Weights of a small GPT-style language model, trained from scratch on English Wikipedia.
Size: 11 layers, width 192, 6 heads of 32 (2 for keys and values), MLP 512 SwiGLU, vocabulary 8192, 7.48M parameters.
Training: a variant of Adam for these matrices, 211M tokens.
MLP neurons of a small language model. Each row is named by its layer, matrix (gate and up: input weights) and neuron, and shows model dimensions 0-191. Each number is 500 + 40 x the weight over its row's rms, rounded and kept within 0 to 999. Numbers have three digits each. A neuron's up and down rows have the sign that makes its largest values positive.
Before each neuron's rows, "fires after" lists the tokens most often just before its 100 highest values on Wikipedia text that the model never trained on.

fires after: " "
L6.gate362:570517433487561495456536523501474449482522542538514467559494554476466488517469469519487419509514473538491463496459523538426441506486457552499424473489484417498482516543540445390510449494540510441506550450506494467498482524494528588539462410520496511481495527394419455492492522473517477502546482529505598562506576441518487607500444535507521433512462506468519430467519497505517538481522466488489545594493453468531531500478455565526473535495494484531512550564467511569505525507510506509475493444490557559465513518552496479514482486515510433465483539491459438446406544512462445456
L6.up362:500537523543514490459522493491476516484500533471409443459421488527490563502425461494541426484556573555429470525455446428481503519469524502518504458567464463484478519524512480457470465486483506527503555462578499534486490489476526523530524542476533467390462483461504489477456516500554511526539526463451507521471480513487519488499614509454571483449483533531506468483474556521492553481529504532472523527504561471525532458516459397498478485531458446424534529415529513527443420522426455492455515494517550427427494523439467487466476423491558516596500527504449543491430521521500591470

fires after: " ", "-", "s"
L7.gate246:514522509469437546468501428405453431569451555559532444451494433503479481446549546528514521542506427541432570532473449521419502486555556512518495501494540486488452555566547521450458498481417485480490507520514530517445523498584493488483424514477517482503546471498582486522482576470540502446433474494500513540513490523470519544445552574542522489461514451596523407484466503509544545500490514511462495498539527432521486482565571500544513463518483554552540506499495506521511466475443525528532506478487525463440466474507550547517451565446500533495470558561511461499494497421439512558
L7.up246:527506477507483472515467519507469523472538450516517392528441545436433540514459494496537440531503508551521497500462473476498478492492477491506478467520513437487516446435595497464461492508496528511467487554465497471503495547440547508509488526479512451412449491493451492516449541490488487528544585472472563553452487465446491500526518443357558567461499586509474468541457526593486490505522477488442545503472533544437549451495454481454463535441449496497532506392464517534446454487489460476508491431455508501504437565512485499542480463587476513514456561469522500496382555522531484514

fires after: " U", "'", " to", " co", " She"
L6.gate154:571419509440473482409432536436490496492539454516535464487483505465521496439454471535435486463508529546455480538538497519462512530535446576486474475464458528480537559556506476448509511473495528515495554569507432499494418502567505477495527450539453495504558538509595456490522454518482428516517493514459497477469480475484504541459488574501475479527485452536493417541572564493535469438574496493453473509545445455503531596470554550522472513475488554574443560556476499535485519491437515449450574505497497567464505498511496509436408592495557462446519478484488461476487518496535523513
L6.up154:521456526526440518461468516518517472491507440583585474477428514477574501480433540539535543439498537481479488536504502441515458459498507481557434528480455521515473541466574482495451485499427481573480467487429475480449470479516500461449479476550442499483504582592585551478509410542443541600518519553522486552465521514465484459434487450471473506507565523525511451533522519485504410551499489459477509470513501482543560530499545502472479527422509568554475529535509446511525503472520446539474517481525513522511486545450447497517502600520531537516537487422474532454440504575563534514

fires after: "0", "9", " the"
L8.gate62:562495523388503515542499500486496475423516490489547565473469472503534513435517452493499492531502445548536507531549565505459468553519416460521504487498523485458518505512473484467459445578458509427481525545489490475439436565543485502515528524467489576571464515467481549482526467565498457494517465479505517488505533540505496527489454528556499498498499467554450557485490514417461484470507479496502495518520469558445524501398517546499604579448490515499454515520482548593480607511496502458481496541491596599556535489557407481510488499500570540521492544525476492425471507419548497513
L8.up62:611460535406497517536577508462551508451612468479559548470534476550558518451528478492502485522472529460508568467583549457444440466465455440521507511474512469489536500514435486456460487438449515495473495472450443475482447474519439493483468551542563532525526469447518539444513428539484505474515468476456501452482524511470518496423500510502478546507583434532366498516507483455496509477485490528508482503558448545478513508506554507419529606453531528501464461536535563533496558494519428474543472527478568515537512507461472502526537535495515524528523489527570465516524545467507531544

fires after: "2", "0", "1", "9", "6", "5"
L8.gate132:453533475541488463490466539510424459510494502488453552483534497482493461486503417486500470467475528494382536469501477486462476522472507525564547501554460584434478595478496565521500544551502521500435483541531498478483443469558487589519532505437505482493424493529516447520476605465493451507461466465399596470466528565479481513562501511506477509469519475486502478500587538487476521428481464498504438570536460489522489524495521491469470503494555466551489441464525490554526596443498513467393538518496548469444468558519537535525491573528510486421518498512495509495430470543504468545
L8.up132:480505486511481454514498518510445458476536521521386564458471435431497477457432462532568483481465522458446592490516492445501519564442515509511551557519448503497533523481457520533461570570516489526401514569582507425474465493563537529493494534520526508544472541543503492540550567445471501548499526487433509472446496503524587563509522495474472477451507491461560507577526482458459461513523481481529453507487503533476491509458543441517476538492539484582499470474490507469516496480526503498480470562487551519410514552431531460426488614514449533415535508474531512477458480509477475574

fires after: "\n", " ", ".", ":"
L7.gate487:450529584445469548496479514501442507424495449577458502486546529481508472480432423484482527464517505518442515511513521524448462495540487537465486491514472460496513525614448479411542459515483490506527487498511521490510469523474485525552488483431465505469461502454524476548482524454538464556492503472508535496386492523496545498494486523547474512450461585562538503528501482527488439444505417473526468460467474507467553488499541552559512552510492527608488541499433537556513518552495549450394619453549510542466508465554536505486505492423495492519593488496498411508525432495462519518
L7.up487:551491450572531498513546510533442470406501456450499481475523550412477520513491480468548508492480457502536476477498520498557506489523469519484523495555409468527528513538485435470559456543513448489496542478501491520510495489479508479489428511522496571476516539516443509523548513484477494475510456476476475526516545405471465497502484476532465558545501500489473455561565469595476519468578502493579601494589406504474571515543497593528488499454450563511502518553473549596517569492577563500477495392505422537527584522506505505488527487478494522450509474454452521469555516499524455521

fires after: " "
L8.gate350:527488528503493573468490543494464571470532467535531454524512510512502509460528477496447426522430481508478487542473482492418497521467452542563458426501530446541574511516529447516556571556538538506530547508480465515530433596495441564549397427456496556497481548403501474458537510443539450446514465519422540534513493453546490520485496521496523532595467481545515451499483488564543536424505460493522469508467493463466508455473470542551496488462531478472483547479519566518482488558487592438497544475509475547508575444571517462566463500485439483417513516511467476492506509505465503536
L8.up350:576554513525542537515467533455474497473568523565540547492529534500505435451460560499453403526474534461468448515496468440565560476442512504552489423454521434514534448506545481504459506538569520492472526502477524504441511505475474554542475502414550534477416514475476483507499589451558487551533457554522508531469462473442455478539528521454470538564442514487543459512515443530545523468458470484532582402438545505550527460470477476536499492510492523468540430504560573534485448546491529491474510506533481467528591496515455446562512492565478554462515530515542482507504478546478557549

fires after: " U", " A", " J", " M", " O", " H"
L6.gate1:563504488438487524468434504476503460478469451531488467460443448469559490483468489494480460507463501589499481568540509519432502481533417514519467446479518533469586525521511470487485537518493538526444554523529510474476399543491462521510477491481440490543574571552516447443545463508496431464480548501512550457537450437439429567496505542496498533570508504554535464521578570540470455469528422453452498503537489468505513508454434510551433553512490469549434563556446521561474500439490522454443556443561474566503456539466522486525472555500561444516483476449526503491513488501543511493
L6.up1:554479507553472581525454525511529465542450452538497465471434500516509498524479562446458499498398451588494494502486535502516439450572474462516473463476525550477553528519544479496475520495453485539488535506477499492423433503452555418476490485528451468530566523576511473485578429518460524509482575497484523463602497464455407492538503492464510563545516524538551492520508473605432432508483443412483472489505519524553486484519504470505451562483514467518521577550503514560486483458508485512505550444543483501502451560450550531508472534528518460530518504463528576417463454514506545490

fires after: ","
L7.gate256:446504500505457478506437458465517463449392506470452441468502563525497469574429392527519495447487529550437504512513495486521496501500426572537512464526457486516452492560491486498530486473491518529507591544579482542582494503527458538507479473537486533478468544483526524496562493467515476443485488489422542539464514520475477487480482546464547540417477521532493524488548529535507428442525462504553468449530478540466469552540514522539537504477494504497502611506405507538482502455509437475517544481537508523484554478516527490485500447469456437467418472475505563513494597593421546560
L7.up256:557505436552465522477564468496483475508466459509500468497483569476516478491515507494527452414499444481503544521491477445480511484507547511514496497468486465533554488538482488469521470494567525468472436474497482464514497515502517415453466511533501567497427502471486482396610417497460523483532448475437526520507544547532414521419552488569525515515470484473472489533470446599515382565519483454502467424563508510453567525463523554492499453516448482482448440560400511475506478588528548559533481463488531541483527488496447464446483477470528492478482462478518497474536559466562551539

fires after: " |", "|", " ", ","
L6.gate43:484543511514480502473461530521440433522418528454518535521465473485543580581541497528506426498417563512535462561492496483486461556483474528541512475516486541482550570480492498533511488487542476459484533520545499575576475539483533505500553447487429505430538453494432470476559510500451479491455497497389509510514552493524482578539441530488515430499517495448515496458515559513469445473544549473469453515501539535493513539507481544469468415501494517553485569505490433520545543450438491473493515438475524545495449457494556521481471497503591368425438497531484510565468483470466452460
L6.up43:443468524467446476514455520518435511489491466572532456570519508494494506490412566536507553443555491465457495509557503517513535439501488477471487518474494428487485483480538444408561496408508527512487436474496487533522555496525494422565499602496479514505556458474468525433510463516503515425578522478595487557496454584531558444461426465506518477459480555492460539508487530480484443509459472511461459508545499546551537530496559531558523537498471492552455484546471507418517484522562498495491547532487543544498550431520513515540463557509481536588542466493532453519595444484525518523

fires after: " ", "s", " p"
L7.gate268:504487518541490537480543459459510479557506519584437422450505495546505455479497497492602512536462518460438543498511501547451557491536563536426468465475460520467504486525555537509506526541507540517516486510497505481560498491497472538495482521441496466559491455483486546537575619497610521481431504520486484535529485510431551530483503478570616428466458457506496514547416474517525512516486498448562448447530534544572476524504548459518519471550496526463501469513521515478498472522510545517427471540565550415436518424585570486464520525459485461497469582483547489506488478482465501508
L7.up268:546472546524517506510487513508482565528501590427503483469492500490490595531573453452544526534517559519459488477496451539457553507523477409466428495457525422476455524468566512472503500517559491514546462517518486559538466537470526565602425447512471486465538417486468447485504571473418512536535538500504543530467492556544484538433481486448529451501488514464471496487490536508512501494471480499504506452497557558430509475523496525506504438586514515455543493424495507509481468488482429503473510483404590505511475506567453536516418544536459499494470569497453452524471532437437460443

fires after: "\n", " the", "The", ".", " The"
L7.gate133:455506504511451557485500503502487561507506513446480490494432507446481558513454503528518506555520476537491510513438497502517565535475472520465411494457512490565535503540471498546455618513534479411503449523531515489389494481516496424504500514464467575511528521538508506547551517472467472534450510491552502446548449478567520476498547495495524492485513514443531530564496489569464566487510488551469502493508513545512465519427508489558490510504493532516517532529493514484466457501463533461531537578524485544416576541508602437487498477543523473554460385572400431577499526513519402532
L7.up133:483486491511504494529500494544591546522486513492496503471561453476491540533448483437530490459508575436555535545511520488482464523418483477552561489507556485530475504471505517508562414428486478495576452591424583380531491513476520468500496510484507512474466464562555465555519537530494500452521439501475499540515474529525484463457444497500481476463542539478457463547530457472471510475521590543514527460503457533455575499577508527473520535481558460529493432394501517471506506542569446464505478463512440482533429568476432509460536490523563500432534527447529523501495600488520486493

fires after: ",", " in", " at", "),"
L8.gate75:487450534530472467389457421499474497443487534496444458443438499448491506581510485500506461431491497522503554491514571552484490495444446492538458436508506502487495524510492441456441439502494549528483568509497466468527465565511423544542435480444477554436555548520475508484520511469554454470519436499478558539533509468498496581499552532532511495501508537523508457541518488586523477414550480507487508536443439490486554578516474524544503532462471562494466489458411514487482502494509473456420574430497481544588496457536481479491482490504464447490466431451449480568533482521504441438
L8.up75:521451489498547545542501421519501521465503456495502526506501576522514549544512462470544487520425472500524476566479521513438522504519515499479483512488517552550563519522499393435546557493389510494614508401525505505482499455486485509506493472589486529451497551447490442480478448555533503507459458560427569503475513543438482505494434503530442535448547512527507512503502540544462534485446575471455459465540486499438573574545548529505435501495515527575452483473539418612575524479546521468515523469563491518536511514540519481508467503477457520576504547526500493543527501475491503515

fires after: " in", " No", "In", " the", " at"
L8.gate126:547532430519475504523510486492562517496581450550496466457510466416468470460517400470470507486482446499504522398508524473472528556501487492572455516522519552468573512514510487451494532522470485503453545440526512516491515503496438475502496445525461516478478531480534516468477435493549439610544452581435482534461431480479519442467530560491513547475488421512451471559416515553524543449481533530493428448596448485478467495540511460439535440459463525508530478511543522472541532501500450438488489511437518500512548477563464469487540492442574533511529538534451505425424459524492475515
L8.up126:539436466487510495533553487528588536481565451493462542448496475457474449464545390424479518528491469494547521415482570418485509553477523482496492506552510539456575465477510514483502515494425504500446499442457511480471493476505547471482555482522499488503463528497504525487481460533490484643513464434450473456482407482498542445455522511496528581456528450478436494514407508508469559478476554547534466453578510505429495481501550479451489477491511514498491452539568463482553525467539410476498506563460535477481560537494495470462573505425536555478514485577481470464509512480487498518

fires after: "-", " in", " (", " ", " \"", " as"
L8.gate212:550494448511532502501493442470502487506498540507551517585570497482540518465534459520483427555490588521583444531534569472464563519484511508607484485466470500465509494547528527512440448411596493474502494420481508456487446516554466494468515407486498548496477507518478502448504459514553503532493463535452574544473537435499482473556481536505549532532455476534527437513496496508593522498513472423490501486494534520569549452496521470551538521533458421530433526466503479515493485505427496505539496569514494511526517465429510491508522449510541471469486582575472483549418487555581556519
L8.up212:549442517572519485474564481502557408497488550517464407521441499495487483541540491450410460515483548503530516539570556484480587457526515478554486450429469511543533471525493492507555456493513465517502563455519373434586488486483500502543494424542548528452553562535466495478513382488476488464515484592530584532539541493494470451450448530466478517553497482487521493512515462542540467479521539456489486529593511542439511553433463547455489504476457514497515500531484493485454501450496523495557500481499462553508538468410495494525508453519510480495441466534515474462476549505561492491

fires after: "1", "0", "2", "4", "5", ","
L5.gate199:504558484531580460511412433481446570515486532416495491450511465515532545480548434487520496495453503531502563484451463522417488555471458495491524497481536484519458541507450479484608521578521575476464504531594544519489497517437523498491561437529464495535438425433510495531524569490501491494463517509449523431530451495592512546450513517465533548537455518568528499544471550475559574499543570522514484466569530514492458491476472529490423460496498486498507488434518426593517466527467536507442466516473478497499464495544495497502483533517475471398439475548468520548520543477524489509
L5.up199:545502439508608457489503466525470561495505577487560563543491490483489494507521466477510430432479437496546524530487455447499497562511481489511538513447482486466500460502432532413568523562506566456425515563555451491488517583494542472475478457504448511547490523503451483466454496567482486485556519552481577462461531479612506546441522493471499537500390500510499513544428539500489502477558507499492515465592508547531541448507491541501547500452409463479551431473503456598466533519503546492502485551510483529466497414478482464500475537520463536445490509515499488447472526502544442505

fires after: "\n", " Dur", "Dur", " at"
L5.gate36:488505513494459479388420495500460484464510472472503449516523540495540528542494502537485483536495535518514545540567461498510655494527503535457507485534526477517449513552563487546501581515567520531475523478452521535532444483482487495508538507481416527550506496483395510485528497496585465520552471493529480505465499516562525520478508552521535545563393498434490519440504506526447470473508501495464542534495513530465487577380515488549517477534497554470455537488474443485569499445498564467501577520528484553507546474454560552438492473410471431457487474467497481526534442487550463464
L5.up36:519503470490459431522458411507484478438475447452582479538525505529497492533501502547491432477488474475484528515563459461524541437479509555518554518612506466550492459540517480556472587495469484521469459493485499535471464466524492468446546488491426549532504466465460538529467467607592497552538493551509443482510518484500536492493502539517528522495468583490521565484528517461426506454507573460478586474481429511573469425447479440559507513483520507515473493540481501557553528449567582478490553584501457556490539502498554563477520475503567498485486422469503473496488506581487489499

fires after: " ", "1", "2", "3"
L8.gate511:567501489524585477443484510491462406476542536423495574493475488496517413528529465485560473554486475542486533508480453520504500572526497550561473434447447492483533500508574511528548519517512518427503500487560470493436450509489501467564461432518524529531437542523559469460591515526489392516491461481471554546514503486481423533554457536504469464510566479523456537536523509501501518412523515491497496495562488500432468568456445510502489493476470419480489498518509476508549503473499500421535499546505500498457565591472554473470480583517521456460416513518424547442496523494441470500
L8.up511:491481453546513459452457500499476480492481503552503491425530472518491464518474447532548494452438482538449448539547468470495452474526513534568510494548485472419490488471535476495514516523500538598474535533569468582500501479510512522490517510500467532518434550564621450524509450478487525488537473412517449536564468494394496543496462468469501543511489522535484496477483585483544490535499434453533442507495464498475535536543496492463507451464510487522531492502506523545473539522492461502471479517513558504502455499640432544517455574519566494506510503480552547455401535475504579627

fires after: ",", "\""
L7.gate157:505519423445515494543487436455514482480462468481524537441509560510511536463495389462454519504463494534544538482480559505476506498488459532510441464475524489554534577584451504432589426484460492519523500514533437515550415550505463563485482510462464584482472534458512469535566475473505480508464433511418554470599522456525494503511519522494516529558412469550488455487592460430497495466505508444550481480539491514447528473517564563505535491470528465495466541489452555590526512536496499481514552504555519526437511509568465490517511465427485516500451544481450498548467556528465490542
L7.up157:486520497518466518483484473517491490540459514468515472482530564481457484554467528465434522499475541513447498470490539428502525504549507558462554539524515497536501598539525500592534504444541422517553587456505510498552429475578546544472555505532513534464523481544457506483490494449536466485490449507505545447496522466500433481438482534443522527477546542486520419484596524512572444424500443543488534487530503520421599522520496487463551424471525508518532554555466486569511484466511497457438625491540446533486498487487549484442502459425475492475473486467528469515541557544537555461

fires after: " "
L7.gate423:502539487441552517495434493481452435522539469531527510479547509505501442510492495492458450576503479475433477508547476505438455486524479544531586417573520514467456494563472503504502535485463516498546544512515509537514527546497489496546513504465493530519471452400502409539503532473578465522494505504466543468538503559524434486521512519522543469505472533561511536498550532487492491457556411495542496534502500540545529513504479472488518486546456483500500487541472556558459449532445600474418557488556513506560549517577542498402478536401492454382563487476546476565544510491459524568
L7.up423:568529443516580528509536526494518507586615522470477525459522551513472451470510553534495425544563507457513525528429506496529491528448477470562534494510548476432477467511524507452533542459465549512436549503454484574517535426499520479534524454498564519484443489463552473510472531471512488470555484569467473475532522470489478525539599490443440494569490505529490522541464452549482601473485508480584573548455506509512494488496490446476492524578546427448545454521513564566506459508489540495509537433542494486487558492541505505452524492474476468498541507518507499533529571524408548578

fires after: " ", " in", " sub"
L7.gate279:558498484442579540537512392416516471510554548526508499569531523578485441475440521485531486542503487506482461447552532502483618528518513499508452462443475466480473536541559544428487515509566522527432441423529491489469530477546483461539489459520542538606439554494563529554482530419526522518469458571543519508474478464452513489522480540455579473584467483501582431507496480526500491478468474443501569517459484508536540474488479523537499533603510547548480477496513521550545480576477520521465512520446538504473527459534515495484503518521530482452496532534545470470489508505465567533
L7.up279:498492395477607494508492518475462416505479538548445458589567554486508445483459496433485465475545515489477461480477541562533503548499509448540483507480432505458545541558499537503505444512594509507502519429534470510526490504470456575584486458444526480452516574508512486472470468460485472489518459531476566472493507552527466537510455521510580452496522501502541457452534483475541472491448516486500514507511528527577490447495458500466486495545475409529458520558479511572446498554424541486444498444547569525520478452483502438533470418478455428450439547522523498579508484491453526492

fires after: " the", " by", " of", " The", " for"
L8.gate443:571475492479484564480466467415566430479524483504460497520468454506496501413431503546521487454461480483512507493506484495524510477505502531503417559441544548453630405584535478485472562496481479568450526487523443499505501448515508446485482437534510514522557489462588504449536486568573503584467511589493495523466472495525498502548517554469528454421546544502520490569464480486510497531519542517495484450469528528480583512477515466539533489517466460477535590473486507481517398469474458539485471494558514513447487505455494479465523524508539445567491587478450538471536510538479453513
L8.up443:507494555467517530542503576543498498432514508560477518559542474471505511399437516538512479519520528482455506519419456503469434489427522499500556464519577446518553457441461463437510530449426474544540472484495569462468532423509535460549479581561560565519491422515568429541484463569494505465483532493510463435500436479476492478578545499484484448478518433538479493512568496535514555505531507493534514515509491475516496574457579549418506441508471460435489479516484579481476456476491487498505437531420509481453568487473482569560521504508503482455497501515434486483522509484537528525

fires after: " ", "1", "9", "8", "-", "2"
L6.gate474:534520522459496491384445540495440423418500470505513527526509477447540521493475473565542465520498526530457547522587513550473542521519478524513495422526436581481507503492513511527468486485541512544476503528509503540557453511479481564514506455460499450568481512521512416452507584515470440493519443507535558527458480519485466577535466532489490503576517494484469512465609541511514456469553445532430535542585496471456515580421469532475488495494443533524391534563454486579541490472507498469448551451485501524484400538499505514534437511497542471498503483472461540555491483531524500483
L6.up474:463542536499459500430433563491448501448419469550491511488506481474560532470501470527504495524486409575533444498550600481529427514482531494571533515489531516490507491487568497532471472500488550561504550566483477524490513452518499518486460475475517468510520528504513483527467577501449492496570516501508551550506476495528505548570518499496489567545484460523491513422584517475452477496459451520460476570540505379507439536436555501467549446499434472509494549511452577499498473474457463488555523480484508460468436486500496534525482505523473533551462530470497624469385462546502574536

fires after: " U", " A", " M", " C", " G", " J"
L5.gate180:555449482527487473495458455503482412485419448490477441483526450473492533505457470507521468484456432552449496476551573514461501471510407492529473451580482540509531494532535534528513534536468454561483484472558459498521471615473427550490487472443415502439565510497505483525520453537543441506428498503500599514475491474453512500491493516568555535539491479518537504507541573501496420458508457477461552476562540435557542496490456506554481477512418541603417518532500489525497496463470498441434554497497510518471491522538538502571513465507494508508482523468410544542456456502522485479
L5.up180:475390497539458465525459534547463545517468445462513527457513484439516531528457496505543451483517514479420475536520531456499478477457461495554457464566484428549558447484559530541476503524444417525526430466524485514471494602483511539494527500450419518444493478568520569465532442550495491521526535487472491545511476399487534451512459465548508537518561494431449571547549551464493417518483472516445554462507522456557555463495459481510476518498443540584465533517493559456507482435499496497479496449504525538523549545545490449509529549523565512532512489473415549508424505487514477492

fires after: "\n", "==", " to"
L6.gate95:487480506515496541488466524481511501442458444530496585502544475494618475463443479569577412545446475517506501515542463515482527519516480572554462430522465499517535528596516521502534525503510574512470466470505481570537456514535423569477501493469474557539534542550505456432513489511587453486565494478431514496503501472556448566480560561499527512578432451513512450474525512523499540472535405463518459512518529473578466495487454528507537499563515502440482570521418462519461473499464545466453512497547517524485536466469473503513441528435432458435520495567497523560487492492518475507
L6.up95:445516530558497532489495572488521440432442426534482561431514495502599433465401495493529491528473551490529518558497501467558498445442535538552557502510500447512530520582561586522581503463484441546478468567522455533559480442533478588501520551536485558508491515501564535526518576441552533507526542506440479526476512487560477562496498469465500550488517535503501467477494508529502466508491468504521557508474494462612470428501508516498538494536516524482549501503486518491494451529537533523564502496592481472438556524474531530534536557448455570540532478452539557507558463477508500510

fires after: " ", "7", " Chal", "5", "6"
L6.gate40:499523480490487555522394464454437559522489513516482487524491465407491543542558453542509494569470503582510458515492411609460562554549478544500426449499567500515472514540569494383453480561518616531507508485550469503502488547473487475534465480458501480466494501490461518504466536504495478516477474447504538530462515494561505515547436525476576522486490505497503441510507539514552562472472462479518467502504466478518484501477550514577465467565468485493439518476473520532462528548467536494458492476495597502540461474589436586511413501484526473501484559486460505501436513502431509523
L6.up40:523461516435542509479480535505557577499538486474511575572420544433550555558529454461525519434512521494557475493533512495485438492466455427526461492422537471496539452471574525481438434545516510416505485493407461505535469496530518502463519503542519499452481569582463533484477491476465520594546542473469496553506505553517515512515481484496440526548504522522372432538484510496499563506490512563526484486510446461485501499513524475451447517473529472446587521495535508467495488522478400516494440458444535512525477572497386499523537493525526506520516544439454466467450501523474512482

fires after: " to", ",", " I", " and", " he"
L8.gate474:556505357437468513464488428504532474523503509493522460440511509525497527491492511497511440520522518577482508541567467554493638546510432577513500487533537503501602469503454494511519500502556538538467518524487531548491526587542466503551482446419490528493516483527507509467483456540581447546562478515522515497556470510473426511510414531534521473546463483527486497509470532556442518442514512511484471557511508497498496463465503468522527528581450484469496480536429500563447505443438558447505495513486503583481562457507510491472457501503545483453524493594565492538447490512575529537
L8.up474:551498465479434486455509471557534524486506542459589500448521508584495461480508522504518460540535550456460458518506503511545507501423422475582499484483511446565540443475406468487494422486562473444507404546462558468443558543525485483551502511450541567495490416540487504567483480547514480475542483519564489459491454467505505493466494474448439526535481518477503452524507443490419511473523533482515543488484414448565553438495571517524487539512508485592542497536455525483443442451499516453517474511521455504439508492467474510463531540562486553455539425505556499530472514560545532538

fires after: " to", "\n", " would"
L6.gate18:549471434489482523481425455487527450489526434488482516461563501499539463445473467548499465490476513560453493470542534505473563521505444525569544465548506500589553495587583550451467487558523510503550543452516459523492511523513464552563458513441468523484462550518526450524439481539529417492468425509511560518490421481472526499495521512540495533505447459549469430507527468507496456451494482524487479522512550453595433536512491562487534497565523587522506548546488494544506487480484517402449590497509489472538568505527485557482482507439472518407533557488529497486487588533540515544
L6.up18:477455474515499473455525545475525572488434473416543495516497529493563510435473520585533511470505450479551497537466494464515553528502486563504529528479468506515588510590466507471571468490493486577540490415515463490497560468611521577489515500545454512525521580525486549515463482515528482568580447551537487489513471436467529495524564518503512614536409495503476491525468495482451505518482542495495524484495493483500465518504517525601525560513558579480500520541458407500483487462530511501547497552519499486488569471438517510555550534421487517460521469458489437515542532451555549540

fires after: " ", "0", "4"
L7.gate373:548485502513527424475500487505508440523500521442493533501459511505552486558525523484559456513450537490451567558472435516444483546526473537463523472519513526545530558511538467550574564494504489527468527451509553528530408468496521501490495452510510470540577573481438509460526549506522507496445415447463422453517557534529424569470566531493530463494550508412449480491553500536517501512586530521455474451516516451446537514486508498504450420489479494488506493545536464536553528444517523543507511473525531549485495510486580494518491478511517334453477461496534490600573516482521484511
L7.up373:537493543485549558491502524529555573560604515513497485515470516446478541450488511424527500510518527508529532501471505445578437480432507442562500477463546449531494492466492527449460491568523490506479493504570462428530489498484479518527483539532520562417451544506466489461541539390420497483573570496508535516539481469543524499500587464418459566526435514538506477572447472529478505473464453498510531535472509457546560469500466486465484532465467475484528467436455559476448459540493493490502496488487474489494497539536468474536527522596473566503424577466536399488459534529472464475

fires after: "1", "s", " ", "2", "3"
L8.gate142:540564447498560516470450476516471503495502482492492464487540451523511409501518430471490490541456457564473513500549499586495442527535502501549510447560527517453489525480539513475531476574560579592444525507529515504506524560483465560534531509476451461472481579525519444535480524491550459506529480435546552562551487530462497563487470492525530551560433464555535458435505526523456527485511429486557435523558486467564536470415496533468534486507473501482505511472480525567460540496459535453420463504482504497446538518595569569507470556549560516414496521501511507496464492507471585527
L8.up142:526515473474503509421453551550492528518535486533496476498492567494491426502509487498453461490504474507517502485495474529503415487473514534543467444516493440484489501478528468535505499568611445561412528532474509512542480541515473512531510461489464589570470513523467486483515518505570479527501403515508498541488548409459466489536448473501494469569394490505470420534522448541603556460460476478551530471504495476504515529519509477488454422537526436462551489484528571560549504447506503441459515449451494538489535497579566490533501557494593488435526494434509502485504520522398483441

fires after: " the"
L8.gate130:522522512366424507465507483469497544410524489571533490512432461440514577541468484559533463454509440491480467470529446495486498465548540560504437583511479543507518443519458470501468489501473550479503535547517527418536468486521487460502537491478521482501516454429442504472527496448476499479501534519511491511439478515509514575499541533527478560424484476455426496562548488545535547475500452530436439503512431521470459560484536539523527503509518499491487498483515535481405476528459529497459523444500481536564547425532435543493461551455598524495510389527460430492509507553528447502
L8.up130:509490519487540450519462448496454427507469477492521507486464446368516502444528550534488531485516511499550540475535589447503485506503535444430457504512591474471512489533476554542603425525495551514448512508440493464447498463515545505492517582467500472520498445459534493497577509548514470501510530471554519456531500473514547435414507508417471520507507461511396538517559537513509511480531485489514525513615473471417514453433515537479549472449536550514442496549527492487479463519476526494526471529536516513443514547424475512419451469502502481453469478566479483398513467472524503466

fires after: " as", ",", " when", " that", ".", " because"
L8.gate503:484576527517445504454560431490496453502446562484496494525470548503478426481492519532506508503503456540457418459497536478552539535529533428494495466473517463497488483515562504427523464435445522465464486522540450558506527501472514439474502484422490537422377533502583475574489577524443458448541598519547545557493515494483499496498446543447533476419516550517532558561536545537514551460571495555499479454473532503530470537526518470444490466498445432475461477470500504533444433503492536472527546537526508548498511526439461513453423519522459411503439514506528507479517485534473481504
L8.up503:471538434529455508489470484521546557498517495455531557483549519496484519518465449479567544460540608498532445551463528499485534468511506472469448474508533448589468527467551493451557445460517482503419433541414532472547513491494464546462481529480447542438425543570487441477506432542502469496674459531472543506519485458560508484506547514450489548511488518468532448517498399522465469476539538532523568504491496568418513460553491479480518543482520473486461425523504569482486475511507507468528544482495474509420520564466498438516552460518514511532515434492475486492490488501540501510